From a checkpoint of a small transformer trained on Wikipedia.
Size: 11 layers, 4 heads of 128 (1 for keys and values), MLP 2048 SwiGLU, vocabulary 16384.
MLP neurons of a small language model. Each row is named by its layer, matrix (gate and up: input weights) and neuron, and shows model dimensions 400-495. Each number is 200 + 40 x the weight over its row's rms, rounded and kept within 0 to 999. A neuron's up and down rows have the sign that makes its largest values positive.
After each neuron's rows, "fires on" lists the tokens most often at its 100 highest values on Wikipedia text that the model never trained on. A number after a token or word is its count.

L2.gate964,238,171,179,195,225,187,199,186,154,225,176,227,180,182,212,171,154,252,213,135,160,268,233,166,216,277,182,250,200,182,242,114,165,256,284,200,204,206,249,119,205,219,235,195,240,191,185,195,170,249,237,172,200,203,231,190,173,176,160,220,160,200,216,160,244,250,179,193,209,196,221,197,204,165,226,195,214,225,216,157,215,223,215,267,210,188,174,204,180,161,212,236,195,192,228,231
L2.up964,267,163,230,273,221,193,169,192,204,224,197,235,136,224,155,213,236,185,177,143,149,193,209,199,158,234,190,146,187,226,211,198,212,173,236,195,206,179,223,256,144,123,209,208,215,196,247,175,166,218,340,230,207,223,166,182,216,187,166,219,218,191,119,318,173,259,157,183,214,199,167,215,176,138,240,166,187,189,184,217,253,254,246,193,272,168,216,206,154,198,239,214,247,177,186,201
fires on: ": " 40, "Don" 10, "CP" 9, "don" 5, "abor" 5

L5.gate973,275,205,214,196,167,245,240,244,120,178,173,217,262,202,140,159,140,186,186,90,159,132,182,245,135,155,203,178,181,210,139,239,196,251,169,239,232,176,214,194,173,218,188,183,168,137,165,184,216,223,144,154,211,208,186,208,192,108,169,144,137,180,150,215,258,215,160,217,199,233,182,182,234,170,227,159,237,261,195,138,189,151,181,196,214,176,135,214,186,215,236,178,205,260,215,223
L5.up973,151,169,220,225,239,253,192,204,205,185,250,216,211,156,152,205,226,243,300,186,152,279,189,221,202,212,180,188,216,190,217,173,198,208,120,195,223,168,250,89,204,255,281,182,194,187,216,208,249,195,183,189,238,183,193,196,225,257,202,168,194,204,210,236,168,165,239,167,204,170,131,217,174,224,197,189,322,302,310,187,174,210,219,230,152,236,232,241,187,162,113,238,255,125,250,181
fires on: "all" 26, "the" 9, "Be" 8, "one" 6, "New " 6, "arm" 5

L5.gate373,224,209,242,180,219,303,248,260,187,269,227,162,216,156,138,216,156,213,141,316,142,210,160,195,205,208,176,204,171,156,141,181,200,236,181,171,189,229,235,227,199,221,201,195,171,289,256,192,176,232,219,189,189,157,124,195,230,293,239,231,170,215,212,215,265,205,170,237,248,210,183,200,271,255,178,258,179,236,199,163,167,152,175,189,196,191,202,247,216,219,235,174,129,154,189,156
L5.up373,260,269,160,157,172,218,178,113,183,266,299,202,215,175,190,241,209,180,150,260,245,179,193,206,140,154,180,125,137,203,165,231,155,185,201,194,239,254,187,205,175,223,215,198,139,187,166,196,128,167,182,225,185,143,257,212,200,246,205,238,206,172,183,123,199,180,179,233,295,166,246,188,211,169,179,209,255,180,189,154,167,189,230,249,213,225,258,184,241,184,192,152,123,193,276,253
fires on: "of " 28, "le" 14, "der" 8, "is" 8, "a " 8, "for " 6

L2.gate1242,211,249,258,244,214,188,152,176,168,176,209,213,263,179,238,213,226,250,222,156,209,226,154,206,167,276,226,188,206,186,214,120,274,216,190,195,228,217,165,179,199,186,259,218,198,234,210,191,227,220,277,151,179,221,201,222,243,203,221,171,205,136,233,165,272,264,129,213,184,282,268,124,213,231,131,181,207,202,190,182,252,161,213,112,181,236,256,118,203,192,182,194,160,204,248,218
L2.up1242,176,195,161,209,129,135,209,216,197,154,193,186,189,223,267,207,222,119,140,246,185,178,248,262,156,155,157,194,217,256,202,108,230,189,264,188,210,182,214,210,180,196,189,200,243,156,176,209,160,241,150,202,239,296,214,156,196,145,192,172,203,242,191,203,234,202,208,202,205,199,196,144,204,227,160,235,178,151,206,167,190,165,215,180,212,211,202,94,166,200,211,212,200,231,244,170
fires on: "of " 47, "- " 22, "3 " 6

L5.gate717,191,221,191,199,239,198,191,189,117,151,216,146,213,230,161,236,225,202,220,206,211,178,207,226,160,236,231,228,157,230,213,228,230,203,231,143,200,162,76,244,183,268,207,249,318,195,234,267,161,198,204,219,232,151,157,227,263,209,119,208,202,148,165,243,223,189,172,200,252,144,255,212,205,182,151,138,183,195,280,184,240,235,221,146,99,214,241,206,250,207,189,222,276,258,148,140
L5.up717,122,226,201,144,159,194,146,167,211,110,252,178,195,222,184,222,226,232,264,122,186,186,159,224,221,127,249,200,241,177,162,195,271,216,208,120,198,201,162,221,187,289,142,169,242,183,190,232,141,165,180,146,212,186,180,155,157,164,125,198,211,181,252,223,210,239,253,175,177,188,204,266,203,137,96,108,208,290,213,204,229,212,217,192,152,158,164,135,149,227,136,179,250,230,234,180
fires on: "of " 14, "ev" 13, "that " 8, "=" 8, "eng" 6, "Grand" 5

L5.gate862,260,210,220,185,228,191,275,189,79,257,164,123,210,204,253,253,199,207,176,157,204,98,224,297,205,181,243,201,193,186,184,273,267,153,182,146,201,169,102,220,128,227,184,273,198,181,285,170,227,227,205,205,202,202,200,178,269,264,195,257,231,260,199,237,225,170,177,204,172,192,219,231,217,166,214,218,187,221,290,223,236,143,173,199,235,255,184,193,198,169,184,218,255,160,237,216
L5.up862,193,229,220,241,198,167,263,196,199,260,218,129,147,246,171,245,182,156,149,114,226,180,190,265,247,188,211,139,152,207,196,211,212,181,205,217,215,155,136,268,209,199,169,295,186,161,271,135,189,225,135,202,197,186,173,145,195,212,210,182,249,297,212,205,226,131,211,242,151,207,166,167,210,219,316,230,186,271,211,241,185,153,207,185,277,223,206,210,111,239,161,236,200,231,218,214
fires on: "at " 17, "in " 12, "– " 10, "of " 8, "–" 7, "for " 6

L2.gate1149,179,188,155,248,184,232,230,239,117,258,221,236,212,156,220,244,259,237,227,178,139,188,223,153,141,190,281,310,210,185,118,177,234,169,240,185,174,155,160,207,202,190,151,162,230,199,216,168,193,136,118,169,159,196,222,191,152,275,199,256,214,279,253,205,217,148,140,137,213,235,197,164,201,254,209,194,211,233,162,188,190,148,214,170,247,215,260,222,131,191,110,203,205,242,184,130
L2.up1149,189,176,182,241,222,205,188,208,205,147,166,280,216,253,230,221,204,203,114,161,255,228,187,214,167,178,257,277,131,272,172,276,221,115,176,186,152,142,186,183,200,202,199,279,204,172,242,254,212,225,255,215,195,172,133,206,150,189,221,125,202,143,187,160,205,178,194,138,231,163,183,230,183,274,201,210,285,206,251,194,199,162,265,160,147,132,274,178,259,227,192,143,216,169,154,248
fires on: "with " 36, "-" 17, "of " 8, "e " 4, "lead " 4

L2.gate1132,191,215,165,231,173,206,267,279,240,233,190,207,175,113,241,230,258,172,184,176,222,200,201,166,197,234,159,193,232,205,305,185,181,171,160,227,176,117,158,267,206,155,152,186,235,140,152,169,209,208,264,213,223,175,172,183,176,203,228,179,205,266,169,154,187,217,152,255,110,187,162,168,211,253,213,204,153,193,270,234,267,130,211,201,145,157,241,223,234,154,216,205,172,288,207,152
L2.up1132,185,131,116,187,218,235,217,193,159,219,184,150,202,175,272,175,170,136,227,250,134,168,191,201,139,222,159,203,138,176,245,196,180,213,213,181,197,201,162,231,163,240,167,181,254,190,149,147,258,112,194,268,121,206,183,184,174,185,208,251,181,310,236,169,195,189,217,297,243,165,184,162,208,205,151,218,154,188,136,147,241,215,220,162,171,261,235,203,185,216,183,206,237,175,138,191
fires on: "when " 44, "When " 16, "where " 15, "if " 14, "If " 8

L2.gate785,170,149,179,195,194,122,176,179,143,175,276,247,220,170,154,221,188,117,216,122,219,161,228,180,245,187,189,210,194,237,213,240,232,182,179,161,202,190,136,183,236,176,201,144,168,134,270,195,116,228,176,147,203,248,153,221,242,184,159,165,220,236,180,252,219,208,187,218,170,240,253,126,141,199,164,192,211,123,246,219,253,213,224,223,185,200,222,180,132,206,149,191,266,178,162,204
L2.up785,76,248,173,229,139,137,173,228,193,211,251,189,176,206,247,228,223,166,208,95,207,268,210,173,183,214,205,226,161,183,168,237,172,171,245,191,177,179,125,198,233,244,184,282,146,171,152,147,165,182,209,215,207,184,194,178,204,192,264,195,211,185,88,259,226,153,254,155,207,167,166,210,201,202,221,222,194,210,200,245,229,268,170,193,173,149,222,169,111,194,110,198,178,227,300,245
fires on: "of " 85

L2.gate1620,240,241,234,164,185,201,182,213,113,159,230,139,250,164,246,218,236,213,252,114,227,207,142,180,191,185,201,195,146,138,143,215,192,239,252,264,162,212,222,216,265,231,148,205,189,181,152,130,229,256,200,166,203,104,143,218,190,254,191,256,151,211,149,254,227,194,137,238,236,187,223,224,235,168,251,185,182,219,239,252,227,139,250,193,163,177,211,183,223,144,157,213,227,86,243,261
L2.up1620,163,245,190,286,210,222,157,213,183,177,244,201,215,214,293,180,211,169,106,241,160,230,231,153,166,142,123,272,209,149,244,156,235,232,208,188,196,223,242,155,213,162,133,194,183,171,243,204,79,161,180,187,295,188,152,179,225,243,256,164,195,185,169,196,206,208,168,280,276,170,202,184,245,229,220,173,186,176,150,175,183,178,266,166,216,178,141,198,285,239,177,239,158,201,198,319
fires on: "to " 84, "–" 14

L2.gate1338,187,223,250,121,197,226,212,191,235,170,268,159,252,150,201,248,152,201,197,206,176,195,147,164,193,277,145,203,125,178,141,145,216,179,104,155,192,197,167,133,176,190,133,222,190,67,180,212,187,249,175,189,212,160,230,196,183,252,168,171,255,206,153,223,184,200,262,196,227,220,224,200,214,233,244,203,269,207,183,246,206,193,217,222,135,145,212,253,169,164,171,209,249,264,185,82
L2.up1338,167,233,170,211,172,201,192,165,206,183,203,230,153,171,201,158,171,136,192,266,194,266,186,177,157,205,203,227,186,267,238,149,222,100,182,236,178,232,233,184,179,139,202,257,148,156,140,195,192,186,232,307,177,222,173,237,247,223,266,224,265,163,197,204,219,220,153,185,173,165,129,211,201,228,203,242,178,240,213,211,249,198,189,248,238,216,257,236,88,170,164,169,134,231,226,180
fires on: "comp" 14, "Comp" 11, "enc" 10, "fl" 9, "-" 8, "of " 8

L2.gate897,227,141,221,223,217,183,132,183,219,213,168,179,195,158,194,237,246,193,133,174,199,219,225,271,203,225,222,267,162,192,177,205,124,251,240,156,89,265,153,215,170,83,219,195,187,201,113,186,208,154,248,263,166,225,210,245,174,198,225,194,186,155,200,195,314,252,313,193,143,221,145,140,248,241,255,220,213,165,239,256,244,238,178,177,206,200,175,136,194,199,134,166,168,188,135,169
L2.up897,153,220,264,204,234,218,181,217,214,231,228,179,173,226,177,332,226,150,207,156,195,227,149,233,215,188,211,309,224,138,137,236,168,235,236,240,129,177,152,223,203,212,163,222,144,193,186,124,169,205,254,198,165,177,198,173,216,140,200,228,207,179,180,198,199,210,221,145,184,211,157,213,265,188,161,173,269,222,242,201,206,165,144,202,235,223,202,182,222,212,197,180,197,233,184,176
fires on: "Charles " 23, "James " 21, "William " 13, "Robert " 11, "George " 10, "father " 9

L2.gate1104,192,127,194,212,121,164,160,215,93,177,189,180,271,218,172,186,187,209,235,172,277,182,199,256,214,194,227,290,150,258,197,245,218,237,229,230,176,179,113,126,224,229,127,163,194,100,195,201,196,212,195,214,165,197,216,212,195,56,243,232,173,153,177,218,176,198,267,213,197,218,208,238,193,220,269,138,196,250,227,193,273,166,172,154,141,173,172,145,229,205,160,229,201,193,169,179
L2.up1104,177,149,158,192,249,240,185,194,169,149,86,194,249,115,198,142,209,155,164,164,220,202,263,236,264,157,238,149,210,225,185,215,164,274,219,116,166,199,173,156,206,246,201,144,163,189,232,142,169,190,186,275,216,222,217,259,118,153,238,234,228,222,237,234,138,199,233,251,203,201,227,221,155,145,164,170,193,210,172,232,259,279,188,190,190,218,203,212,195,144,215,166,173,251,182,208
fires on: "Best " 31, "-" 12, "of " 11, "First " 10, "Live " 9, "Most " 7

L2.gate874,193,195,211,238,189,220,214,183,156,239,251,181,261,195,183,171,149,206,284,179,211,147,159,149,223,247,233,188,226,128,243,183,268,191,212,215,223,164,182,153,167,210,166,149,233,235,228,145,190,167,186,238,312,209,176,152,172,209,160,223,200,216,159,165,267,183,154,148,199,178,265,184,189,207,170,243,190,178,160,216,205,195,175,135,245,142,258,225,189,239,166,169,276,234,209,157
L2.up874,183,200,174,181,186,225,250,172,164,210,139,101,173,220,138,155,238,199,164,153,173,218,267,220,158,199,256,270,204,213,183,235,150,166,220,168,191,159,148,183,199,249,160,208,242,170,179,174,87,125,170,254,182,155,141,188,242,184,190,137,150,234,189,198,157,166,244,209,216,110,212,201,196,261,206,225,224,239,174,190,137,221,146,170,196,194,203,191,193,159,212,146,210,236,181,228
fires on: "As " 26, "of " 18, "played " 7, "- " 7, "with " 6

L2.gate1280,222,176,189,277,149,288,259,264,129,144,219,142,206,212,285,159,237,216,233,173,222,246,221,187,209,205,222,150,106,180,232,216,174,169,228,233,228,103,124,158,238,267,179,263,212,189,210,185,192,147,214,328,196,263,151,216,181,169,276,289,171,198,198,254,182,167,164,173,203,156,73,240,153,231,228,206,192,286,203,260,231,163,168,238,214,199,165,177,194,195,274,194,212,194,212,147
L2.up1280,205,199,140,220,170,202,182,281,214,186,148,162,252,196,282,164,198,172,247,208,174,209,256,190,133,192,271,192,213,177,228,202,177,190,187,273,183,150,117,169,112,206,166,188,225,162,188,208,215,245,236,234,168,218,184,227,223,223,257,271,202,242,218,253,238,161,171,239,245,220,165,212,177,205,172,149,164,154,176,180,236,198,151,272,198,219,249,112,182,206,235,198,263,184,149,136
fires on: "where " 40, "when " 11, "how " 8, "If " 7, "How " 4, "whether " 4

L5.gate1875,184,206,172,248,137,197,220,192,166,195,189,138,163,170,161,167,205,147,204,202,245,207,196,178,132,225,236,184,149,229,203,145,189,155,222,175,265,96,130,215,158,200,227,234,223,194,230,239,181,223,249,187,206,212,213,206,271,257,197,184,178,293,165,201,202,238,193,161,212,239,237,170,191,207,258,178,179,237,151,248,162,240,215,208,232,193,180,188,230,215,233,238,146,200,230,173
L5.up1875,168,165,171,228,148,276,170,258,208,159,165,209,200,157,149,176,253,220,177,236,245,128,210,178,262,169,285,209,262,179,215,265,156,246,227,231,209,242,270,186,172,224,196,178,134,233,248,158,214,159,150,176,151,225,162,180,176,162,238,204,236,174,183,181,166,236,202,151,151,197,265,177,229,202,271,113,217,158,235,226,250,196,206,208,134,206,198,217,190,220,188,202,222,214,220,195
fires on: "as " 70, "gen" 20, "CD" 4

L2.gate683,208,184,207,235,232,193,271,85,182,104,170,193,239,233,163,184,194,186,205,177,190,223,158,293,164,121,162,258,169,282,221,170,179,220,147,164,212,160,168,172,181,188,205,127,217,153,172,245,161,131,258,232,156,174,192,224,231,250,227,116,208,186,262,237,259,223,157,211,179,311,264,222,236,212,243,213,208,222,266,175,230,152,279,165,189,164,182,217,304,220,179,160,148,259,173,187
L2.up683,182,215,194,179,211,138,159,128,222,198,150,197,234,233,243,140,174,251,197,168,245,204,142,129,124,205,140,269,160,253,140,239,236,204,149,230,286,239,186,157,200,180,208,265,178,184,146,240,125,215,231,200,240,162,238,201,164,206,183,141,195,163,225,156,191,198,247,193,229,248,173,198,247,141,201,270,261,187,216,257,229,171,168,183,195,181,258,270,177,195,212,180,277,118,183,129
fires on: "ed " 16, "^{" 11, "-" 10, ": " 9, "- " 9

L2.gate540,176,182,165,254,156,232,210,188,200,173,228,249,223,210,250,157,211,205,248,183,207,207,165,174,215,165,158,237,172,175,179,200,255,177,211,226,198,209,148,163,246,207,202,143,154,160,195,146,166,226,227,218,223,207,229,231,213,127,299,209,126,229,102,114,184,211,265,223,198,129,112,218,193,261,188,167,212,189,218,269,219,245,254,189,254,203,181,260,202,201,211,185,208,147,252,246
L2.up540,223,162,241,227,196,210,122,246,184,139,181,293,143,121,186,176,250,178,161,141,72,221,205,326,208,200,193,289,218,234,179,180,284,169,259,240,125,139,233,206,229,206,235,190,226,157,198,158,188,185,193,275,206,188,235,179,152,172,205,305,146,179,242,198,121,169,170,183,219,239,250,227,184,219,178,234,132,229,197,182,221,153,268,165,208,214,234,180,155,197,158,190,214,241,212,245
fires on: "such " 41, "-" 37, "of " 8, ": " 5, "unc" 4

L2.gate1082,249,260,216,198,250,214,155,178,216,200,202,197,209,246,245,199,248,195,217,159,304,185,231,173,212,176,194,149,217,188,158,225,275,196,265,178,190,179,145,174,245,153,172,151,143,183,182,183,203,240,174,166,182,204,129,244,189,265,192,248,170,297,168,173,193,166,173,163,165,113,221,220,176,228,222,214,211,170,215,258,252,197,157,175,191,143,182,151,239,258,215,152,196,183,242,244
L2.up1082,178,128,140,287,217,270,198,257,210,223,194,183,209,209,191,218,205,217,161,201,181,140,173,139,241,183,194,208,177,144,225,207,215,158,214,264,189,115,222,185,173,198,164,222,107,196,183,247,210,222,238,188,219,128,186,224,158,261,207,204,171,223,200,229,238,185,276,232,142,211,251,251,134,259,214,232,273,187,198,224,197,171,260,139,75,220,89,170,209,238,237,168,212,170,110,184
fires on: "married " 17, "family " 13, "sister " 8, "wife " 7, "daughter " 6, "to " 4

L2.gate1979,218,188,205,245,186,200,254,260,144,213,164,239,265,200,235,150,149,241,199,189,125,216,157,235,256,262,137,236,225,176,193,199,134,236,167,245,245,129,276,150,159,263,136,161,153,147,192,205,136,231,188,213,71,249,239,285,199,248,201,269,185,186,227,141,287,176,194,160,235,209,229,236,165,200,249,194,251,198,202,222,209,207,265,208,230,242,198,160,197,213,221,136,149,269,186,182
L2.up1979,178,167,174,221,166,222,188,190,130,144,245,216,251,96,179,233,194,167,202,248,198,226,234,168,209,255,259,210,211,175,237,202,253,180,186,201,225,162,198,245,208,143,241,225,169,217,186,212,215,195,204,196,220,270,250,188,190,276,199,240,176,147,217,255,178,249,171,238,263,198,149,230,239,224,155,170,224,196,169,173,214,184,160,193,177,185,197,187,226,179,174,267,217,194,189,232
fires on: "York" 14, "Press" 10, "Mumb" 10, "London" 9, "Massachusetts" 8, "Chicago" 6

L2.gate1136,204,249,177,109,188,160,239,148,174,202,228,201,161,252,196,212,165,174,213,162,204,159,190,223,215,231,303,245,160,196,199,233,231,188,151,166,210,218,183,189,169,235,297,256,251,212,193,117,202,156,272,179,201,184,145,223,164,185,206,185,191,218,187,187,156,196,213,174,229,145,165,164,210,213,165,177,193,190,204,233,194,168,217,230,213,142,278,210,188,194,269,225,280,202,198,225
L2.up1136,199,186,189,227,216,283,181,214,158,193,193,154,223,203,264,232,175,230,193,177,174,191,182,190,225,133,245,155,181,268,224,142,256,236,246,198,180,296,250,228,206,173,208,164,206,192,152,234,151,226,149,130,191,239,259,182,258,156,187,174,165,181,157,193,205,183,248,227,185,158,155,311,215,249,159,234,236,170,221,222,223,128,153,204,177,199,234,180,222,227,186,212,267,250,221,261
fires on: "d" 86, "D" 4

L2.gate1518,214,94,148,201,226,190,169,145,159,132,226,221,230,134,185,263,136,215,185,202,171,215,269,142,182,202,240,249,255,245,200,174,232,223,153,182,167,200,138,190,174,242,150,163,130,181,266,198,239,274,206,201,149,195,221,242,161,162,227,226,156,170,183,221,202,170,258,247,237,264,218,234,262,218,159,165,175,244,158,199,182,203,195,216,168,167,202,186,227,207,194,179,175,221,232,155
L2.up1518,221,221,160,185,187,190,210,147,275,245,269,210,292,256,194,269,181,142,167,198,173,191,214,218,247,226,169,181,216,195,227,213,266,227,178,202,233,174,126,290,199,259,196,137,204,236,207,187,213,245,172,286,160,210,195,229,173,173,229,232,260,170,201,177,187,153,159,279,190,221,264,224,226,202,198,165,189,209,172,157,197,260,236,202,234,141,221,222,278,213,194,238,194,161,199,176
fires on: "of " 40, "-" 12, "to " 7, ": " 5, "I " 5, "than " 4

L2.gate1880,139,196,244,200,209,162,170,212,241,278,203,203,154,252,182,215,134,182,246,215,155,202,215,168,166,210,229,244,163,190,132,208,200,179,164,226,202,190,212,170,103,166,179,265,206,188,228,187,192,189,206,238,154,216,226,230,233,160,192,215,222,173,231,189,212,151,152,168,167,261,193,204,255,74,153,213,151,277,262,227,203,185,199,120,202,208,134,245,79,253,133,190,211,289,237,178
L2.up1880,112,182,194,182,273,193,227,191,198,189,161,221,129,165,250,231,258,283,186,242,211,174,222,144,187,217,215,232,172,133,142,251,209,208,267,167,73,203,241,145,199,154,186,167,264,213,277,144,140,173,146,196,192,214,245,217,248,236,215,174,111,106,246,151,239,185,233,168,177,139,195,185,194,139,170,217,153,214,241,237,187,283,229,189,208,220,183,101,187,212,226,131,124,178,185,227
fires on: "Charles " 27, ": " 14, "James " 14, "Arthur " 11, "into " 7, "John " 7

L2.gate1729,174,170,247,198,189,143,165,231,231,223,224,199,172,223,232,226,209,194,212,176,209,215,225,153,183,157,174,276,186,137,186,203,161,218,191,143,161,278,292,172,242,174,196,262,189,176,194,183,230,187,159,254,155,203,260,231,209,163,184,255,157,180,208,183,277,249,138,134,188,221,180,197,246,190,223,178,201,248,229,237,170,200,214,113,231,203,307,224,212,173,144,271,145,218,218,187
L2.up1729,191,219,249,206,135,155,164,167,264,279,214,120,214,190,185,224,158,186,190,203,207,202,247,156,163,171,211,212,197,202,111,246,180,194,229,214,102,255,230,239,196,135,193,276,251,187,159,171,133,129,205,272,205,188,205,184,224,218,230,196,254,215,192,202,229,190,176,112,123,161,179,175,134,196,139,191,224,248,250,189,153,197,258,192,237,150,244,169,257,212,177,141,214,224,186,210
fires on: "William " 25, "John " 25, "James " 15, "Charles " 12, "Robert " 8, "Thomas " 6

L5.gate1735,173,222,199,167,189,206,130,167,207,200,184,80,205,206,179,183,220,298,241,110,257,189,209,166,132,229,198,224,183,166,177,290,184,175,260,157,218,269,188,194,209,265,197,161,168,118,191,240,223,149,285,231,167,278,248,265,220,141,236,195,207,213,240,180,257,201,162,206,173,200,241,120,204,284,176,166,200,189,223,187,234,228,161,179,167,218,189,206,174,206,222,191,117,146,152,176
L5.up1735,210,244,237,244,156,145,243,201,269,175,208,239,157,192,163,214,173,165,155,217,178,224,252,169,196,184,205,202,238,183,223,171,258,164,201,191,174,232,200,156,255,112,247,300,249,141,145,153,87,212,195,178,283,161,227,204,204,172,169,246,192,160,185,229,225,270,248,129,247,204,207,155,184,140,153,250,232,199,157,222,238,207,188,211,189,224,232,128,223,167,248,179,223,195,167,196
fires on: "' " 19, "s " 16, "e" 9, "- " 8, "its " 7, "-" 7

L2.gate1282,235,246,206,191,200,179,118,244,154,206,126,143,225,115,233,174,211,258,214,205,189,239,215,165,147,66,249,261,161,249,198,223,199,232,126,189,199,164,172,161,233,243,219,228,161,122,246,135,187,221,182,241,231,166,231,194,172,132,240,158,189,223,217,149,210,244,232,171,250,156,192,207,271,164,200,144,225,195,203,236,204,202,264,178,214,201,236,240,170,159,186,203,277,282,155,138
L2.up1282,232,251,210,215,212,178,214,282,214,232,242,183,226,199,213,241,169,201,185,190,206,235,211,268,233,187,261,142,203,164,265,270,234,229,149,306,188,247,159,139,236,194,255,237,230,120,186,255,204,228,223,210,175,197,215,206,196,262,196,181,232,171,159,180,193,173,175,272,164,235,135,275,188,204,157,234,259,225,250,210,236,196,250,213,124,201,257,203,230,184,169,179,214,192,223,239
fires on: "E" 92, "Be" 4

L2.gate91,214,223,194,269,247,233,274,200,144,197,122,187,294,154,225,242,211,234,275,126,223,202,191,227,156,269,251,171,149,201,197,244,234,187,249,161,236,205,253,266,248,210,160,196,248,178,248,114,229,183,204,204,198,177,206,245,182,214,175,247,218,177,156,242,165,183,125,201,163,218,220,233,253,228,220,174,248,202,207,129,226,180,236,201,231,260,262,178,230,240,145,233,235,252,202,196
L2.up91,171,215,183,219,262,147,224,223,207,197,154,162,195,197,235,156,230,231,224,173,193,275,221,189,201,206,160,159,180,172,195,108,196,214,270,283,230,243,236,206,219,201,198,219,222,157,184,159,208,152,228,263,232,178,176,183,258,162,250,120,251,219,161,214,198,160,133,192,184,265,228,127,124,216,182,206,222,154,286,190,253,188,262,214,135,166,162,214,186,189,168,187,193,251,236,219
fires on: ": " 19, "from " 8, "to " 8, "N " 8, "Incumbent " 7

L2.gate108,180,221,215,167,163,170,221,139,180,251,137,223,151,162,201,200,184,193,228,159,169,186,155,213,224,250,241,205,204,196,267,222,231,205,178,210,242,269,191,176,262,184,183,210,186,252,273,175,193,153,240,134,231,165,144,231,233,168,141,188,171,181,179,189,187,269,171,171,146,268,255,162,258,224,170,220,240,217,146,143,251,181,243,208,204,137,227,77,192,227,94,204,214,214,281,175
L2.up108,210,201,217,129,132,220,164,209,209,279,213,190,197,187,227,158,262,200,227,227,221,208,223,122,169,157,266,141,122,207,216,192,199,205,265,271,188,164,170,162,206,188,198,221,247,159,210,195,253,217,161,160,201,214,165,163,169,171,192,224,185,214,205,258,295,186,139,231,189,184,142,193,202,199,260,151,168,176,266,146,241,185,166,131,180,215,203,228,191,189,166,169,203,251,186,225
fires on: "- " 21, "-" 21, "was " 14, ": " 13, "/" 8

L2.gate1122,229,226,204,146,240,211,136,180,207,116,213,267,201,191,191,186,185,138,175,180,200,147,159,201,161,167,188,209,149,245,189,225,208,202,182,147,250,232,143,148,194,230,149,184,201,230,181,195,120,248,209,252,245,165,230,226,208,155,154,260,277,192,185,65,191,212,145,261,151,141,207,218,219,218,207,131,175,167,269,155,166,279,177,190,239,167,235,130,238,147,173,158,276,259,176,213
L2.up1122,147,222,227,221,116,194,179,85,185,150,192,286,175,131,278,204,176,108,177,164,236,209,156,279,185,210,218,139,182,236,143,109,174,203,195,191,215,240,137,203,224,227,216,190,185,201,246,221,141,191,204,167,187,162,152,254,226,197,203,268,203,205,131,245,242,236,230,163,162,168,225,233,184,195,230,235,194,188,255,273,239,148,193,154,189,177,238,228,231,192,206,201,140,232,253,227
fires on: "of " 17, "ular " 13, "-" 12, "High " 10, "Middle " 7

L2.gate253,185,216,234,126,165,176,174,220,256,157,204,181,157,176,221,212,232,128,151,146,178,149,204,155,239,179,150,213,194,215,147,251,171,287,216,165,168,197,253,188,228,179,215,164,205,186,153,216,201,151,146,217,156,256,213,231,255,184,279,219,222,168,164,161,208,239,72,174,188,238,243,202,227,176,175,246,199,185,210,122,169,173,167,136,194,155,295,241,236,123,198,214,167,177,199,234
L2.up253,161,198,234,175,182,235,174,169,250,190,156,130,193,161,191,186,288,156,89,186,231,194,179,146,201,240,257,227,174,204,151,178,195,282,256,184,213,131,179,158,210,164,240,226,232,193,177,251,207,174,196,341,133,273,145,107,267,254,230,187,188,193,241,203,201,248,179,168,221,187,157,154,165,173,208,185,139,138,250,176,124,203,214,143,189,210,224,159,287,221,246,190,218,195,163,165
fires on: "John " 51, "William " 23, "Robert " 12, "Steve " 6

L5.gate1821,140,182,193,214,222,246,205,176,273,217,216,192,180,170,222,185,176,157,235,150,242,253,199,144,222,191,160,187,192,204,186,242,259,156,221,236,180,180,139,120,166,266,235,243,282,199,239,235,266,229,252,283,163,166,154,225,252,273,215,235,202,214,121,212,231,187,153,131,178,145,182,157,245,235,239,203,154,232,212,262,205,227,223,208,151,142,229,242,184,169,130,150,225,225,192,178
L5.up1821,187,173,213,209,173,219,199,182,244,170,155,237,135,271,226,204,233,189,182,238,144,214,247,204,291,176,235,176,201,190,117,226,163,266,246,226,214,153,281,133,183,231,215,193,179,215,142,183,272,201,229,177,179,232,240,201,174,116,132,213,205,168,228,160,250,183,169,143,187,218,260,183,138,240,198,218,210,164,198,249,182,259,179,178,196,152,179,176,232,205,198,231,171,242,189,205
fires on: ") " 24, "as " 11, "Par" 6, "is " 5, "(" 5

L2.gate1576,254,160,146,222,214,226,255,155,137,198,141,225,273,163,216,278,152,203,305,200,199,259,224,199,130,222,207,200,166,276,168,139,209,182,181,218,226,144,171,270,318,176,155,180,191,160,258,288,164,189,201,175,146,191,286,213,160,218,181,207,246,149,174,209,191,172,189,158,240,208,206,208,197,208,166,147,184,169,202,224,232,166,137,188,226,282,244,153,178,220,235,171,216,170,125,118
L2.up1576,153,161,220,193,194,207,238,167,204,185,125,248,210,102,190,256,149,166,189,228,143,166,185,183,116,232,260,210,184,220,190,251,104,221,199,215,197,160,200,284,255,235,214,150,170,164,187,249,153,251,207,202,170,219,196,264,135,180,214,254,251,192,198,222,177,185,188,207,148,172,151,217,211,224,212,261,288,219,240,199,280,145,185,167,268,222,194,155,244,159,242,196,130,160,156,197
fires on: "of " 26, "ing " 7, "power " 6, "ment " 5, "simul" 5, "-" 5